config = dict(
    d_model=640,
    n_head=10,
    n_kv_head=2,
    head_dim=64,
    activation='swiglu',
    norm_eps=1e-05,
    attn_scale=0.125,
    bias='qkv',
    init_std_qkv=0.0179,
    init_std_down=0.0,
    lr=0.0115,
    lr_mult_down=2.0,
    steps=4902,
)
MLP neurons of a small language model. Each row is named by its layer, matrix (down: output weights) and neuron, and shows model dimensions 208-303. Each number is 500 + 40 x the weight over its row's rms, rounded and kept within 0 to 999. Numbers have three digits each. A neuron's up and down rows have the sign that makes its largest values positive.
After each neuron's rows, "raises" lists the tokens whose logits its output raises most directly, leaving later layers aside.

L5.down1162:572512504517469494436505569473527473506509555512526513502538474523564404480482524463531524483522477432510529517436499518541464529469544472546540449496509535543451470418553499533564496481462561504494458541471482543463510480461547428493454527512570484502550426481556489498515432539507531478
raises: " September", " June", " May", " April", " January"

L5.down113:455440443504562458474469478465458503466486459461515455482432471449513501479387491553492558524466437513507495527436529536457475504495463497550482502444528474511390427476480481408470505493441472532481457529545514476434467557536468516502479528512524506450527449503623495485449474482493428508
raises: " October", " July", " September", " March", " April"

L5.down189:573441472493459493484508596509564514545463558538501569451477489499519484505597541502496520525546460498493475584462502509479532457445483556488497467525438467549493582495494501477494510573473501497540498536515423501522547553468462463529565539467535525517555504487473496525446527549535470550
raises: "e", "ee", "es", "i", "te"

L5.down11:446472456487499490489526535475539521423523473429475460494508501478472456462578447541494499464430512430487448535476528469529507509530483494513469484444547535602449504480496564416544458511524521495525518445503495440515512447491505496486459551502582470447460464457512455570467531517445478497
raises: " find", " arrive", " make", " reach", " have"

L5.down711:521485456496487488437484553527528501423508538517481601455540489523454596430447549530492494521508404552483505423435514432485492493535511505440455501579563448543538454484495435437545547441513548450489503472515550482520430500481514527521483491401520436475511459445505493483495453468521536440
raises: " Deputy", " mayor", " Chair", " Mayor", " president"

L5.down575:449468485462507457586522487357486553501462523534422509492486484524530507550516474463449485542430538461481399541412445471429522517503589551489530459471500444466571486490529526482583509475452515496561431473512549555466541500480476481494416530487509540520526418543574526457503465432404454475
raises: "o", "i", "na", "a", "ric"

L5.down15:481543485540542478503512471467452487442450474500554405525518544529476445570558472506495504515462430505495520503486451493517456563475517505452481480487580552523548454596447530567488522523505524460488484437599528496540542444539489564537515539512418460443521538475489502488473482515508508548
raises: "round", "out", "side", "standing", "st"

L5.down735:496508456451451487518459542507507535468448550459534554452494478466430551529513495447494533594470552490463489482472523488439490556488471469465562450449469560506518495515494487492434550549445467565514453515447490531476496527479524506545535541521299479526429488507525526437519548486451551428
raises: "N", "R", "Le", "Me", "Br"